config.toml
n_layer = 15
d_model = 320
n_head = 5
n_kv_head = 5
head_dim = 64
d_mlp = 1280
vocab_size = 2048
activation = "swiglu"
norm = "rmsnorm"
norm_place = "pre"
norm_eps = 1e-05
positions = "rope"
rope_base = 10000.0
rope_fraction = 1.0
qk_norm = false
attn_scale = 0.125
bias = "none"
tie_embeddings = false
parallel_block = false
init = "normal"
init_std_qkv = 0.0242
init_std_o = 0.0
init_std_up = 0.0242
init_std_down = 0.0
optimizer = "adam_variant"
lr = 0.000882
beta1 = 0.95
beta2 = 0.95
weight_decay = 0.08
lr_head = 0.00624
grad_clip = 1.0
warmup_steps = 302
schedule = "wsd"
decay_fraction = 1.0
decay_shape = "linear"
final_lr_fraction = 0.05
batch_tokens = 32768
seq_len = 2048
doc_mask = false
train_tokens = 466200000
steps = 14228
dataset = "wikipedia_en"
MLP neurons of a small language model. Each row is named by its layer, matrix (gate and up: input weights) and neuron, and shows model dimensions 224-319. Each number is 200 + 20 x the weight over its row's rms, rounded and kept within 0 to 999. A neuron's up and down rows have the sign that makes its largest values positive.
After each neuron's rows, "fires after" lists the tokens most often just before its 100 highest values on Wikipedia text that the model never trained on.

L4.gate641,180,191,220,191,200,192,212,236,217,197,212,177,191,214,190,213,255,179,208,209,232,193,202,176,185,191,149,201,181,200,220,232,173,202,198,203,164,198,209,178,203,221,207,229,172,213,205,185,193,220,227,210,209,215,151,192,182,203,206,220,190,213,178,173,194,228,177,198,182,195,207,215,203,207,213,204,181,196,162,227,224,209,218,213,189,221,218,210,188,214,203,208,202,222,210,214
L4.up641,198,181,242,198,181,199,186,180,208,181,198,221,230,252,200,199,186,200,176,212,217,156,190,175,151,201,216,194,204,181,200,207,189,215,181,228,205,215,230,198,225,201,200,186,202,201,220,192,213,195,191,187,232,179,209,218,242,183,203,187,223,170,217,195,187,156,178,211,188,218,209,217,202,210,210,231,204,205,183,201,199,191,190,204,189,185,193,187,206,192,232,208,211,190,188,149
fires after: "i", "pp", "hi", " f", " M", " Li"

L10.gate639,248,177,212,202,204,195,195,209,198,194,213,201,195,221,204,232,196,194,191,215,250,211,185,212,192,213,165,223,225,189,216,234,168,206,188,244,236,228,176,224,180,213,204,174,219,232,161,217,167,213,160,209,162,203,222,214,202,188,221,185,199,189,180,187,202,206,217,177,201,192,180,192,188,188,220,210,197,201,210,217,209,207,214,183,191,246,197,186,203,185,227,197,199,195,234,211
L10.up639,200,203,179,213,214,187,181,223,194,219,205,190,225,175,210,231,221,208,190,195,231,180,174,215,169,220,223,214,214,233,160,188,212,203,197,203,212,190,217,213,210,177,214,221,214,193,188,243,193,222,213,178,241,182,203,232,189,177,203,202,232,201,196,193,187,197,191,220,201,195,194,193,211,223,203,184,205,209,222,195,181,231,206,197,183,214,207,190,163,216,207,186,172,155,185,207
fires after: " O", "o", " de", " A"

L2.gate413,182,221,212,224,205,202,189,188,174,205,168,203,176,175,201,215,183,175,218,214,181,200,177,196,211,176,198,186,153,227,210,187,205,235,236,208,190,217,201,213,179,188,171,163,198,171,213,179,189,190,209,199,211,195,192,206,197,152,229,196,220,207,217,218,200,183,181,184,207,203,211,211,205,198,157,219,147,189,232,203,209,232,204,172,210,209,228,197,168,200,217,214,184,201,178,196
L2.up413,169,244,217,203,207,232,177,214,246,225,205,181,188,231,197,215,208,174,211,174,157,213,256,214,210,177,190,198,160,223,207,196,204,224,198,195,190,193,216,179,168,170,199,153,199,188,211,177,211,191,178,195,219,211,166,177,180,179,208,205,229,194,192,199,207,208,176,198,188,210,224,176,202,226,197,200,184,192,177,196,165,241,220,200,214,181,223,217,182,210,203,252,181,206,192,209
fires after: " ", " sub"

L4.gate529,195,183,166,161,238,185,174,146,212,197,218,209,189,223,190,220,220,185,216,202,216,250,217,202,201,175,177,221,189,205,216,206,214,165,172,202,189,205,207,176,183,178,214,163,148,171,210,242,186,197,227,226,198,188,228,171,181,192,201,239,200,189,170,197,141,180,161,186,182,183,223,185,199,188,154,236,196,227,209,181,202,216,203,209,197,199,183,175,187,194,196,224,186,201,190,191
L4.up529,198,192,200,223,216,212,167,172,233,196,208,221,209,201,216,175,185,221,178,197,184,214,221,208,203,186,158,255,192,205,222,208,167,180,174,179,189,210,207,195,181,205,174,178,169,208,213,223,212,203,182,179,193,204,200,193,213,197,198,215,210,209,180,203,198,215,195,217,187,214,226,196,190,190,200,221,193,199,191,251,184,198,204,200,186,192,179,201,159,157,207,240,183,180,219,145
fires after: "s", "u", "e", "en", "ur", "p"

L2.gate1146,194,184,193,185,228,181,216,208,165,214,198,219,217,232,211,181,192,196,175,230,182,224,194,223,198,182,212,178,184,225,225,193,209,214,193,249,184,216,205,198,222,200,198,189,224,193,210,221,224,177,210,219,182,179,195,187,155,216,204,203,187,204,219,211,213,182,205,179,175,199,185,207,211,181,182,239,186,184,215,214,203,186,197,182,211,204,220,181,166,197,198,205,201,182,183,207
L2.up1146,206,195,201,161,199,198,169,213,213,239,172,208,206,175,212,210,204,197,216,201,210,217,224,232,180,184,205,195,195,208,177,218,176,230,207,185,189,162,223,196,199,189,170,157,187,190,203,198,250,186,211,213,240,186,207,180,188,217,231,190,178,193,206,189,178,227,196,185,201,215,212,197,182,225,247,208,196,195,212,192,187,181,186,194,222,202,207,208,181,211,199,231,198,220,238,177
fires after: " ", " re", " con"

L4.gate293,180,167,194,167,169,196,184,213,200,228,182,196,166,218,179,210,236,169,208,197,192,221,208,244,168,201,178,156,194,213,215,197,190,219,159,199,178,209,195,191,188,204,193,188,197,181,199,191,207,208,180,199,211,189,225,174,215,188,203,213,203,220,201,209,199,195,180,228,228,183,206,204,218,203,220,176,207,206,199,189,202,185,174,180,211,233,210,208,198,187,164,208,194,223,193,246
L4.up293,168,205,181,202,215,216,182,189,208,191,209,175,197,204,168,192,215,201,206,252,218,240,256,196,191,228,186,242,190,195,201,234,209,195,196,230,164,198,189,190,219,186,233,181,144,194,176,198,223,214,206,222,189,232,195,183,202,203,202,212,191,202,221,171,184,198,192,190,187,208,192,212,226,237,214,214,204,195,243,192,205,211,226,201,161,219,204,201,211,214,205,173,203,185,190,186
fires after: " in", ",", " the", "In", " April"

L6.gate505,184,180,203,192,197,203,193,206,202,201,207,168,192,202,198,202,174,198,156,190,238,201,182,175,186,194,184,215,205,217,201,206,190,203,173,202,204,208,202,209,186,193,222,229,192,174,167,250,197,196,216,238,222,212,179,200,171,227,181,210,180,205,211,200,206,172,170,183,187,187,209,186,211,186,174,212,245,224,161,194,236,255,171,220,222,188,190,221,197,188,215,167,229,213,190,239
L6.up505,191,199,197,186,195,207,182,218,207,228,221,179,178,206,236,199,211,189,199,222,226,225,191,174,174,211,215,213,227,230,150,165,218,203,202,214,168,212,206,168,178,173,201,233,185,177,185,199,211,208,227,222,219,196,178,166,161,165,167,194,178,210,215,202,207,213,163,204,220,174,185,226,195,167,194,237,205,210,190,185,177,208,185,195,202,209,194,187,187,203,211,210,210,208,210,209
fires after: "-", "–20", "S", "E", " E", "U"

L12.gate147,206,181,213,207,200,185,217,209,222,174,191,199,238,203,175,196,209,190,207,184,229,229,179,235,229,233,201,171,226,195,205,210,189,193,193,232,192,203,186,199,168,208,216,194,215,186,218,224,149,186,197,192,182,213,213,202,185,187,235,175,185,237,226,215,174,178,212,186,202,218,211,215,227,204,186,199,198,207,214,208,195,201,167,226,168,208,173,187,201,227,212,186,220,195,244,214
L12.up147,222,186,186,213,171,188,185,159,157,191,177,186,195,219,210,207,192,201,172,220,223,195,191,253,187,210,211,187,201,184,188,203,199,235,203,197,179,240,201,181,206,195,207,179,190,200,234,173,238,195,218,204,202,218,208,226,175,219,216,218,215,195,212,214,167,199,229,233,192,180,208,209,176,205,192,183,223,230,189,220,195,198,240,197,205,191,200,180,193,166,187,190,210,185,225,165
fires after: "|", " medal", " (18", " Gold", " 19"

L6.gate92,188,164,199,231,212,191,209,182,146,246,191,193,233,193,207,238,196,173,178,196,223,240,190,215,217,178,196,184,154,204,184,207,190,190,217,202,196,192,182,206,209,195,211,200,200,178,212,199,202,189,222,194,178,162,213,195,187,206,185,234,208,220,237,196,191,203,177,209,208,182,217,256,209,201,181,197,197,211,148,227,227,197,190,194,190,216,188,197,201,214,219,168,189,212,196,206
L6.up92,207,177,205,156,207,188,194,208,209,178,205,205,177,225,203,218,193,235,215,176,189,199,193,207,202,221,210,206,167,180,196,181,194,209,208,189,189,202,184,185,222,193,205,233,165,235,189,218,220,171,188,194,189,217,194,188,212,213,174,178,203,200,229,211,187,187,215,232,202,224,208,161,227,218,193,162,203,202,213,210,196,184,198,181,193,214,188,171,203,198,174,215,174,224,179,176
fires after: " ", "e"

L4.gate1251,197,190,195,229,212,220,197,206,165,224,209,209,212,218,200,192,220,210,196,191,174,218,188,197,174,183,189,187,202,221,183,226,206,204,220,203,222,207,178,234,215,211,226,201,179,198,221,201,180,205,198,214,197,183,205,197,217,184,216,196,163,199,250,208,213,152,205,207,209,190,199,190,206,212,181,234,167,207,207,186,206,205,233,224,229,208,197,202,222,211,214,185,173,206,213,219
L4.up1251,205,176,185,173,198,209,201,206,195,241,208,193,187,182,170,209,216,179,161,188,189,223,199,225,186,181,220,226,188,224,197,227,178,204,223,230,178,188,159,172,189,228,195,190,184,194,203,216,183,181,225,206,219,209,226,189,215,212,202,202,191,221,223,220,195,183,194,204,172,163,212,202,188,182,178,189,208,191,193,167,226,181,205,202,217,236,206,209,197,239,186,204,148,210,196,230
fires after: " ", "s", " S"

L6.gate1243,224,184,191,232,226,192,191,239,164,177,230,176,210,205,210,187,185,158,173,193,208,240,196,166,216,200,173,195,207,204,220,187,162,212,176,174,212,168,182,198,172,182,180,185,170,204,170,218,175,174,216,175,213,193,180,199,202,180,165,196,199,176,209,201,216,207,215,239,179,198,184,211,200,202,193,194,214,185,213,199,169,212,220,244,205,247,209,237,184,213,185,208,226,188,202,211
L6.up1243,237,206,194,185,194,209,169,195,191,190,198,196,183,198,178,196,188,218,165,204,195,196,171,187,177,201,177,202,197,205,226,212,166,224,171,167,192,164,200,203,192,217,220,216,224,190,191,206,227,195,151,202,172,200,200,196,160,168,196,199,205,200,201,165,227,199,184,187,193,213,185,169,187,191,167,173,176,178,153,206,220,200,211,215,206,194,172,204,223,195,196,246,184,172,215,172
fires after: " h", "d", " can", " ch", " co", " Tra"

L6.gate583,188,208,224,184,206,191,164,190,142,234,214,203,241,185,202,191,208,179,202,189,185,221,179,271,216,213,183,195,191,224,209,204,195,182,175,205,219,200,204,218,217,205,205,201,202,189,205,209,170,179,177,217,205,189,226,179,191,184,199,228,213,199,222,213,201,188,164,219,214,233,203,221,216,169,165,205,170,181,204,221,241,232,205,197,154,161,207,184,178,207,164,152,196,206,210,207
L6.up583,224,231,170,215,257,185,210,179,207,169,220,198,218,191,199,214,197,221,214,211,213,212,210,191,185,203,183,211,214,181,186,184,218,208,203,204,188,223,215,191,232,221,202,191,199,193,181,213,191,186,154,186,188,163,216,179,188,192,198,170,233,196,199,181,213,221,237,189,195,221,180,205,197,255,205,205,223,213,159,200,174,190,204,176,216,212,207,170,210,207,210,201,157,210,181,181
fires after: " P", " qu", " to", " ", "amp"

L4.gate826,212,195,205,205,208,207,180,153,194,207,200,190,196,192,188,205,191,185,198,214,218,184,184,215,234,202,192,201,198,243,226,174,184,204,213,194,220,175,178,204,217,223,212,216,157,170,213,204,194,202,209,182,177,184,188,193,215,166,237,250,238,225,214,210,187,204,194,227,209,204,176,208,167,202,194,223,173,205,178,218,246,226,209,221,187,141,180,194,183,199,167,180,206,213,178,171
L4.up826,209,233,181,186,162,200,200,206,206,184,192,221,194,195,199,208,207,220,175,173,214,197,187,191,183,200,221,198,198,175,190,154,192,164,191,201,193,158,203,170,208,169,228,164,175,200,192,198,178,162,195,200,174,203,214,174,211,197,203,184,181,188,213,191,189,203,214,181,194,210,264,207,185,199,190,169,240,198,184,190,180,234,197,151,209,183,200,210,194,217,217,214,191,246,192,227
fires after: "it", "ch", "or", "el", "u", "ish"

L6.gate749,162,201,196,200,185,215,186,181,211,216,200,147,176,252,206,207,219,176,187,213,211,242,221,199,185,221,168,193,165,226,196,210,195,174,213,206,167,205,211,179,201,184,219,197,178,179,179,174,185,171,202,205,188,207,202,171,206,183,242,185,186,188,229,192,171,202,178,214,222,214,186,217,180,206,204,202,217,188,206,192,201,199,200,166,202,187,193,179,184,203,221,195,169,208,207,215
L6.up749,178,181,231,213,195,194,212,199,232,205,186,186,175,205,210,203,197,188,181,195,212,201,216,204,180,203,171,160,184,176,197,202,219,214,167,220,201,206,166,201,203,177,236,225,182,179,180,187,175,179,192,228,219,229,223,156,183,179,244,196,186,236,227,199,219,200,212,201,224,206,186,222,197,207,195,221,215,156,215,192,218,195,182,174,211,231,196,170,205,195,194,194,217,201,180,217
fires after: " in", " In", "In", " the", " 19", " January"

L6.gate619,219,238,192,221,213,198,189,196,218,211,237,180,212,195,189,196,187,199,178,195,242,193,187,204,202,216,200,207,200,179,196,247,189,239,191,200,192,170,210,173,176,190,236,210,144,223,239,223,190,213,193,206,242,182,214,177,219,181,216,217,212,232,207,196,183,197,161,195,169,200,217,163,215,187,204,245,171,183,175,200,220,210,195,207,206,214,215,200,212,205,179,196,169,261,184,175
L6.up619,185,206,166,211,167,206,172,202,226,185,238,198,210,190,203,199,154,212,220,228,202,193,200,162,164,210,199,184,223,185,181,194,190,156,217,190,188,168,215,201,188,189,210,200,188,175,200,183,203,181,210,192,199,203,193,182,201,206,236,212,240,195,226,188,189,186,220,200,208,237,267,195,179,198,222,211,211,183,192,212,204,207,186,222,191,184,200,216,174,235,238,191,186,217,194,191
fires after: "hi", "i", "or", "u", "er", "r"

L2.gate686,210,214,213,218,215,191,183,229,156,200,218,205,171,199,187,189,227,193,185,179,209,191,189,178,224,209,219,177,197,198,213,215,204,253,201,212,189,202,204,214,168,200,188,215,220,212,202,231,216,207,181,193,206,171,209,178,175,165,209,214,198,195,208,199,199,183,182,175,199,229,245,197,237,176,166,224,186,189,206,219,206,211,188,203,238,209,189,174,186,216,194,185,190,196,205,215
L2.up686,189,190,165,164,192,217,232,196,219,203,171,216,193,179,203,199,210,221,177,198,190,198,215,234,218,209,215,220,184,174,168,206,218,212,226,157,235,191,207,199,164,194,204,180,188,232,223,205,216,185,199,189,210,179,217,175,214,223,198,223,175,197,220,187,181,206,205,177,207,224,237,202,228,200,171,210,233,180,271,245,155,193,180,228,201,238,171,205,197,225,194,166,190,200,193,210
fires after: " ", "-", " re"

L2.gate1072,200,180,208,227,194,194,205,206,192,222,218,193,183,198,208,185,204,176,175,212,217,216,180,199,226,206,208,188,208,209,201,214,223,212,217,208,194,215,190,198,206,220,179,165,218,188,221,258,243,210,191,215,241,193,180,223,130,178,218,186,195,209,210,204,190,167,197,165,168,180,181,199,221,181,177,220,172,181,219,222,206,204,226,201,200,207,211,178,198,187,198,185,187,183,208,186
L2.up1072,232,196,199,221,201,171,200,215,234,203,228,215,210,209,223,184,192,199,196,210,208,219,187,214,199,194,228,205,220,185,194,202,201,194,207,211,221,191,178,143,240,185,171,183,229,179,202,226,237,224,195,202,219,222,170,200,193,189,177,169,191,188,196,209,195,201,193,187,197,196,199,217,203,186,194,214,240,219,211,214,197,217,201,201,181,179,206,198,211,225,188,206,230,196,214,181
fires after: " con", " F", " gr", " f", " ", " di"

L4.gate847,191,220,180,194,198,221,201,238,140,205,204,182,184,238,191,209,178,200,230,196,213,208,197,210,207,177,201,174,209,185,173,210,188,189,206,190,234,169,210,214,234,168,200,220,165,190,240,210,182,172,202,197,192,183,219,190,220,189,176,216,182,188,222,186,171,183,216,217,180,211,210,224,215,212,198,239,219,220,218,201,203,205,218,210,201,205,189,204,171,192,205,197,191,188,189,214
L4.up847,210,194,161,207,208,193,152,191,224,211,199,197,225,206,208,228,188,216,221,190,229,230,201,219,201,198,194,239,180,220,212,168,197,187,178,191,212,182,216,223,213,197,186,209,203,168,183,224,200,177,228,219,228,192,256,195,197,210,198,205,226,215,194,206,202,214,218,216,188,154,205,226,228,177,201,215,208,209,210,201,224,225,181,240,231,223,215,248,187,187,204,202,239,212,180,217
fires after: "s", "ce", "u", " Gu", " S", "gu"

L2.gate792,224,198,165,205,206,237,198,251,198,229,214,214,204,204,203,172,179,191,195,203,195,182,218,211,201,181,178,195,166,192,177,235,213,225,202,205,174,226,229,206,206,219,174,207,191,171,201,201,217,206,193,167,224,205,217,196,189,211,237,192,185,174,221,211,201,181,212,191,184,176,182,209,231,199,156,237,189,185,187,210,184,195,205,209,197,193,174,146,194,153,199,201,207,211,193,206
L2.up792,195,173,197,182,203,224,194,223,206,226,202,200,182,224,226,198,215,203,230,232,165,188,204,204,200,185,179,209,194,206,191,213,220,220,218,190,196,194,207,184,185,220,172,173,222,162,198,203,229,191,183,180,251,208,203,208,180,210,205,178,179,188,220,206,202,176,232,188,178,180,211,160,224,205,192,191,202,197,174,186,197,188,158,196,201,163,223,167,167,175,182,185,190,220,226,174
fires after: " ", " di", " su", " O", "ri"

L4.gate723,160,212,183,199,184,199,238,196,212,214,222,209,204,191,209,198,220,176,198,226,199,229,205,232,184,167,183,169,190,204,204,207,174,222,217,192,232,157,227,169,215,209,200,182,230,226,232,176,216,216,219,213,200,190,159,205,205,214,157,225,194,218,209,188,218,203,195,225,223,169,188,230,219,191,159,215,172,222,190,216,209,232,178,228,196,182,196,189,176,208,160,191,206,218,188,186
L4.up723,210,210,211,145,211,225,213,183,216,188,185,201,168,171,206,222,193,197,205,148,206,176,202,202,158,225,197,168,181,210,219,201,188,226,198,182,180,205,171,173,207,179,188,244,212,194,201,192,186,202,213,210,193,233,202,210,219,217,182,193,213,173,182,193,195,194,205,186,228,215,226,184,197,218,178,181,207,262,197,179,220,220,218,188,181,198,208,179,174,180,213,207,183,256,230,211
fires after: " Le", " Do", "e", " L", "ed", " He"

L4.gate766,193,175,189,175,199,202,197,183,197,231,224,196,207,199,202,203,206,215,198,212,217,238,158,203,168,205,229,140,219,202,217,196,204,199,195,231,202,190,189,176,172,188,178,177,212,227,217,204,189,161,207,199,189,201,227,217,183,187,219,186,195,193,206,215,198,237,165,209,202,199,223,158,203,213,215,221,201,191,197,164,207,255,199,199,208,256,229,232,197,216,196,197,177,252,199,172
L4.up766,194,242,216,194,200,205,201,218,211,194,189,194,202,170,195,215,217,204,211,239,203,251,222,212,191,227,194,177,200,175,224,184,202,213,190,214,187,173,204,191,172,201,217,196,181,224,200,208,204,185,226,213,233,187,178,185,210,209,151,180,231,185,175,250,172,171,172,230,200,229,211,194,196,193,211,162,192,192,234,217,220,208,190,226,195,253,176,226,216,212,212,216,202,209,198,214
fires after: " Bo", " Ro", " Th", " No", " Le"

L6.gate781,176,199,175,177,186,201,192,208,206,209,210,176,197,221,200,233,201,191,156,198,210,200,212,211,184,210,152,185,167,191,221,180,181,219,191,222,200,208,211,236,216,214,232,202,186,161,219,194,196,178,168,223,199,202,215,211,201,200,198,220,186,200,222,187,175,248,166,195,224,204,193,221,217,221,165,203,193,193,204,222,204,193,202,184,217,190,211,210,162,204,219,197,162,178,184,231
L6.up781,204,198,179,173,218,227,180,181,225,197,220,191,174,207,158,229,207,195,218,181,247,249,229,198,154,205,210,210,201,183,219,158,178,198,196,193,212,205,170,205,173,187,199,188,171,207,191,159,175,225,222,228,160,223,196,167,203,196,172,226,196,192,220,200,211,232,172,210,222,187,182,230,222,205,203,173,207,174,216,180,192,174,211,178,185,189,215,204,212,175,211,182,202,190,178,213
fires after: " 19", " in", "In", " In", " 18", "20"

L2.gate303,217,212,199,219,178,161,223,180,233,179,212,167,200,197,193,199,178,190,185,193,200,216,217,177,175,214,190,198,236,191,193,212,177,160,174,202,219,209,198,197,210,199,184,190,181,193,130,189,204,197,193,190,182,225,206,192,193,209,216,244,185,221,148,186,198,190,191,186,193,178,217,194,224,233,201,179,219,162,195,204,213,211,189,175,204,187,213,203,229,232,190,196,224,222,211,219
L2.up303,222,204,218,152,177,207,168,173,193,170,182,220,214,189,187,195,202,198,225,201,203,203,176,199,247,183,242,213,239,198,187,221,197,212,204,190,202,184,209,239,200,205,162,179,182,172,148,223,184,208,227,185,200,213,211,196,153,173,228,166,178,180,201,182,204,201,190,217,170,197,202,184,199,184,170,228,175,211,226,181,233,226,190,200,166,197,187,166,226,206,225,172,214,217,179,189
fires after: " de", " the", "ci", "fin", "ra"

L6.gate458,244,226,177,209,193,229,189,206,203,189,241,183,188,221,177,192,186,170,168,190,179,218,133,203,224,235,196,197,144,204,228,154,203,189,214,164,219,213,202,196,203,199,186,198,237,196,205,184,199,193,207,188,217,245,205,213,207,212,173,226,181,213,201,206,209,186,198,196,187,205,223,190,201,184,138,207,205,225,206,185,236,246,180,195,225,202,173,195,203,202,202,201,225,214,227,195
L6.up458,182,196,217,215,207,180,168,199,183,177,193,187,221,178,211,160,214,201,203,195,199,197,167,186,187,210,187,241,220,202,194,185,185,164,188,157,213,190,210,203,179,219,190,188,183,193,234,184,208,235,180,179,194,216,211,223,201,222,197,174,169,199,168,201,173,240,200,208,199,233,216,186,192,205,179,181,214,218,207,200,200,218,199,187,210,250,194,195,185,180,163,242,201,215,221,196
fires after: "L", "al", " co", "li", "el", " Gra"

L6.gate214,162,200,202,235,218,236,192,206,205,220,217,186,184,206,139,193,198,182,197,185,227,224,191,212,191,185,173,210,208,227,168,218,193,156,195,202,200,202,193,194,233,214,179,194,207,168,208,205,186,176,186,205,222,199,239,208,167,173,174,197,180,214,210,193,162,162,181,180,191,178,172,210,225,179,178,241,217,222,201,192,187,202,176,233,208,198,206,197,191,178,220,186,170,203,198,200
L6.up214,180,209,200,226,197,151,169,201,248,205,211,200,215,178,216,165,192,208,217,186,196,202,217,209,217,184,185,176,177,220,183,195,184,185,175,220,215,210,169,176,206,197,192,213,209,197,211,253,219,200,222,194,229,165,219,176,212,180,196,191,191,209,185,178,158,210,193,210,214,167,179,241,187,214,254,207,210,209,184,225,205,200,175,202,217,179,227,210,198,198,233,214,204,200,188,200
fires after: " ", "hi", " V", "s", " Z", " S"

L8.gate1015,199,196,154,209,188,211,225,196,193,205,194,244,230,158,198,225,218,204,193,215,227,196,224,205,158,210,170,222,205,205,206,232,192,200,178,219,229,203,203,208,188,195,176,198,213,193,195,212,184,234,188,196,188,191,188,228,188,166,222,208,224,145,207,177,233,223,162,195,193,225,230,208,211,179,208,223,142,204,187,183,199,226,202,222,187,231,232,171,205,221,212,223,196,191,188,220
L8.up1015,212,182,201,189,204,177,213,158,229,168,224,186,206,251,194,191,200,202,215,197,192,197,215,184,148,230,185,204,214,198,191,160,222,208,223,208,210,182,244,206,200,183,212,209,195,221,198,189,214,204,180,185,226,173,213,204,213,190,186,193,218,230,185,213,195,216,192,197,205,182,194,199,186,199,205,187,208,187,186,155,197,200,199,198,187,190,231,198,218,192,191,176,194,192,140,194
fires after: "o", "e", "pe", " O", "te", "ad"

L6.gate262,215,207,201,190,222,189,212,167,192,200,227,188,206,180,147,177,188,193,177,188,193,216,209,188,223,218,186,201,194,215,212,220,184,230,200,209,208,227,171,210,195,223,214,214,228,221,190,234,202,209,195,184,182,222,201,183,163,186,211,218,168,241,226,173,171,192,186,223,189,237,244,200,232,229,157,188,180,209,185,210,255,206,189,223,225,210,184,231,183,209,205,232,180,207,173,183
L6.up262,182,184,172,168,208,201,216,172,198,202,200,187,216,221,202,202,222,194,215,184,227,173,218,191,138,208,206,183,227,195,143,208,203,204,223,193,198,206,167,200,168,202,197,212,228,196,154,208,230,204,171,204,181,206,205,205,207,166,199,172,197,201,195,199,215,240,206,199,198,212,185,165,244,178,202,170,236,217,228,210,186,197,179,183,185,225,203,230,187,189,189,217,227,179,237,178
fires after: "or", "le", "ro", "L", "d", "al"

L2.gate805,206,193,213,196,216,205,215,187,173,221,204,214,168,188,179,190,208,197,216,178,228,182,219,198,188,201,217,165,182,206,233,232,197,215,235,207,182,202,210,234,190,193,180,197,232,194,164,249,223,215,204,201,232,166,222,198,206,191,222,204,205,198,188,222,188,175,184,185,225,212,202,191,213,183,186,228,200,221,201,222,195,235,210,224,202,228,201,178,191,172,215,178,207,167,197,213
L2.up805,209,168,188,177,218,213,224,168,218,164,201,221,185,210,246,206,204,246,186,218,194,195,196,231,202,213,190,198,166,162,201,195,218,209,217,185,190,218,189,213,177,173,214,190,188,229,227,198,199,172,186,210,239,191,183,185,201,200,201,205,213,192,241,226,186,238,216,211,215,223,216,204,192,221,196,198,229,186,220,217,231,199,222,198,224,214,223,176,209,196,155,180,181,189,220,224
fires after: " ", " de", " mi", " mo", "-", "ro"

L8.gate389,207,193,206,205,223,174,195,157,223,192,218,209,207,221,169,200,205,190,178,200,231,210,189,203,241,206,222,170,197,201,186,198,202,199,220,257,210,222,198,195,222,198,211,182,194,164,191,210,175,204,196,206,247,164,224,205,188,186,196,224,185,207,184,185,226,215,175,208,161,187,203,212,209,196,162,199,178,217,230,166,217,204,201,225,175,198,176,194,184,182,176,179,202,213,156,196
L8.up389,207,198,170,211,202,171,198,213,182,198,206,225,232,203,195,170,172,195,210,166,191,217,220,210,201,230,179,250,211,211,183,183,198,187,145,179,217,188,200,198,149,219,195,165,209,223,226,212,192,179,231,173,197,172,166,186,232,185,218,187,216,185,197,185,219,220,196,231,218,190,197,198,204,188,197,220,184,186,232,207,197,212,189,198,206,179,216,196,195,186,210,177,190,200,182,175
fires after: "s", " ", " c", " ca", "u", "app"

L2.gate780,206,203,217,153,188,191,196,218,203,195,212,221,178,235,174,181,223,200,196,212,211,210,152,224,203,196,214,194,202,205,193,250,198,236,223,206,206,186,186,227,206,225,197,193,232,206,190,210,197,197,197,207,233,179,201,211,163,172,221,204,194,201,215,222,217,163,195,177,202,212,201,203,222,205,187,219,204,187,196,195,214,177,192,194,224,258,187,168,188,204,190,152,208,154,200,203
L2.up780,169,196,181,171,189,235,193,200,195,202,208,217,203,185,212,211,216,238,194,213,186,236,210,214,213,223,214,233,229,166,205,223,184,225,185,201,195,196,203,179,215,185,157,181,187,218,219,212,245,171,225,196,221,210,188,180,241,208,215,202,185,215,220,181,182,208,219,162,213,189,208,221,206,170,211,212,222,155,213,246,201,227,194,223,178,214,182,192,230,214,184,217,189,200,233,208
fires after: " "

L2.gate1133,214,230,191,198,188,195,215,182,176,195,247,215,214,235,163,140,189,192,177,248,190,195,187,194,240,200,199,190,247,207,208,204,194,159,238,196,188,235,207,219,220,186,235,192,241,208,192,203,187,193,209,195,224,159,207,202,202,203,212,185,223,207,202,183,182,181,214,197,152,224,192,216,198,196,194,191,210,190,201,195,185,193,167,197,201,214,210,197,206,232,186,165,229,170,152,220
L2.up1133,179,196,185,185,190,239,186,146,179,190,199,197,187,176,232,186,197,206,228,231,196,197,191,209,186,176,208,197,244,209,172,193,182,196,176,235,199,184,217,213,218,180,183,167,221,216,180,184,217,194,199,174,230,172,181,171,192,214,202,235,206,182,195,173,208,230,220,208,208,221,209,233,209,205,217,187,204,197,222,197,209,169,199,188,196,198,220,240,179,211,184,182,195,212,205,195
fires after: " con", "c", " re", " K", " Con"

L2.gate994,207,177,190,223,212,198,177,191,195,227,215,211,182,204,174,190,246,177,189,208,220,228,188,215,222,196,215,196,205,217,205,219,221,237,209,195,189,210,203,212,169,194,203,173,230,193,214,231,241,189,179,170,222,183,185,177,195,189,165,173,186,207,199,182,207,197,195,182,207,175,202,212,215,193,204,224,220,188,216,196,209,220,228,205,195,189,219,179,185,191,211,215,197,184,185,188
L2.up994,216,184,198,208,175,188,208,186,199,199,195,201,189,188,199,202,216,203,182,223,221,194,229,224,211,202,207,220,193,211,163,217,210,176,180,195,152,182,227,180,198,216,220,196,155,195,174,205,212,224,190,222,220,195,191,213,195,210,211,217,181,245,235,168,173,217,212,209,207,199,215,203,192,205,223,182,151,201,235,215,198,175,204,195,204,198,204,215,205,239,190,208,182,231,219,207
fires after: " ", "-"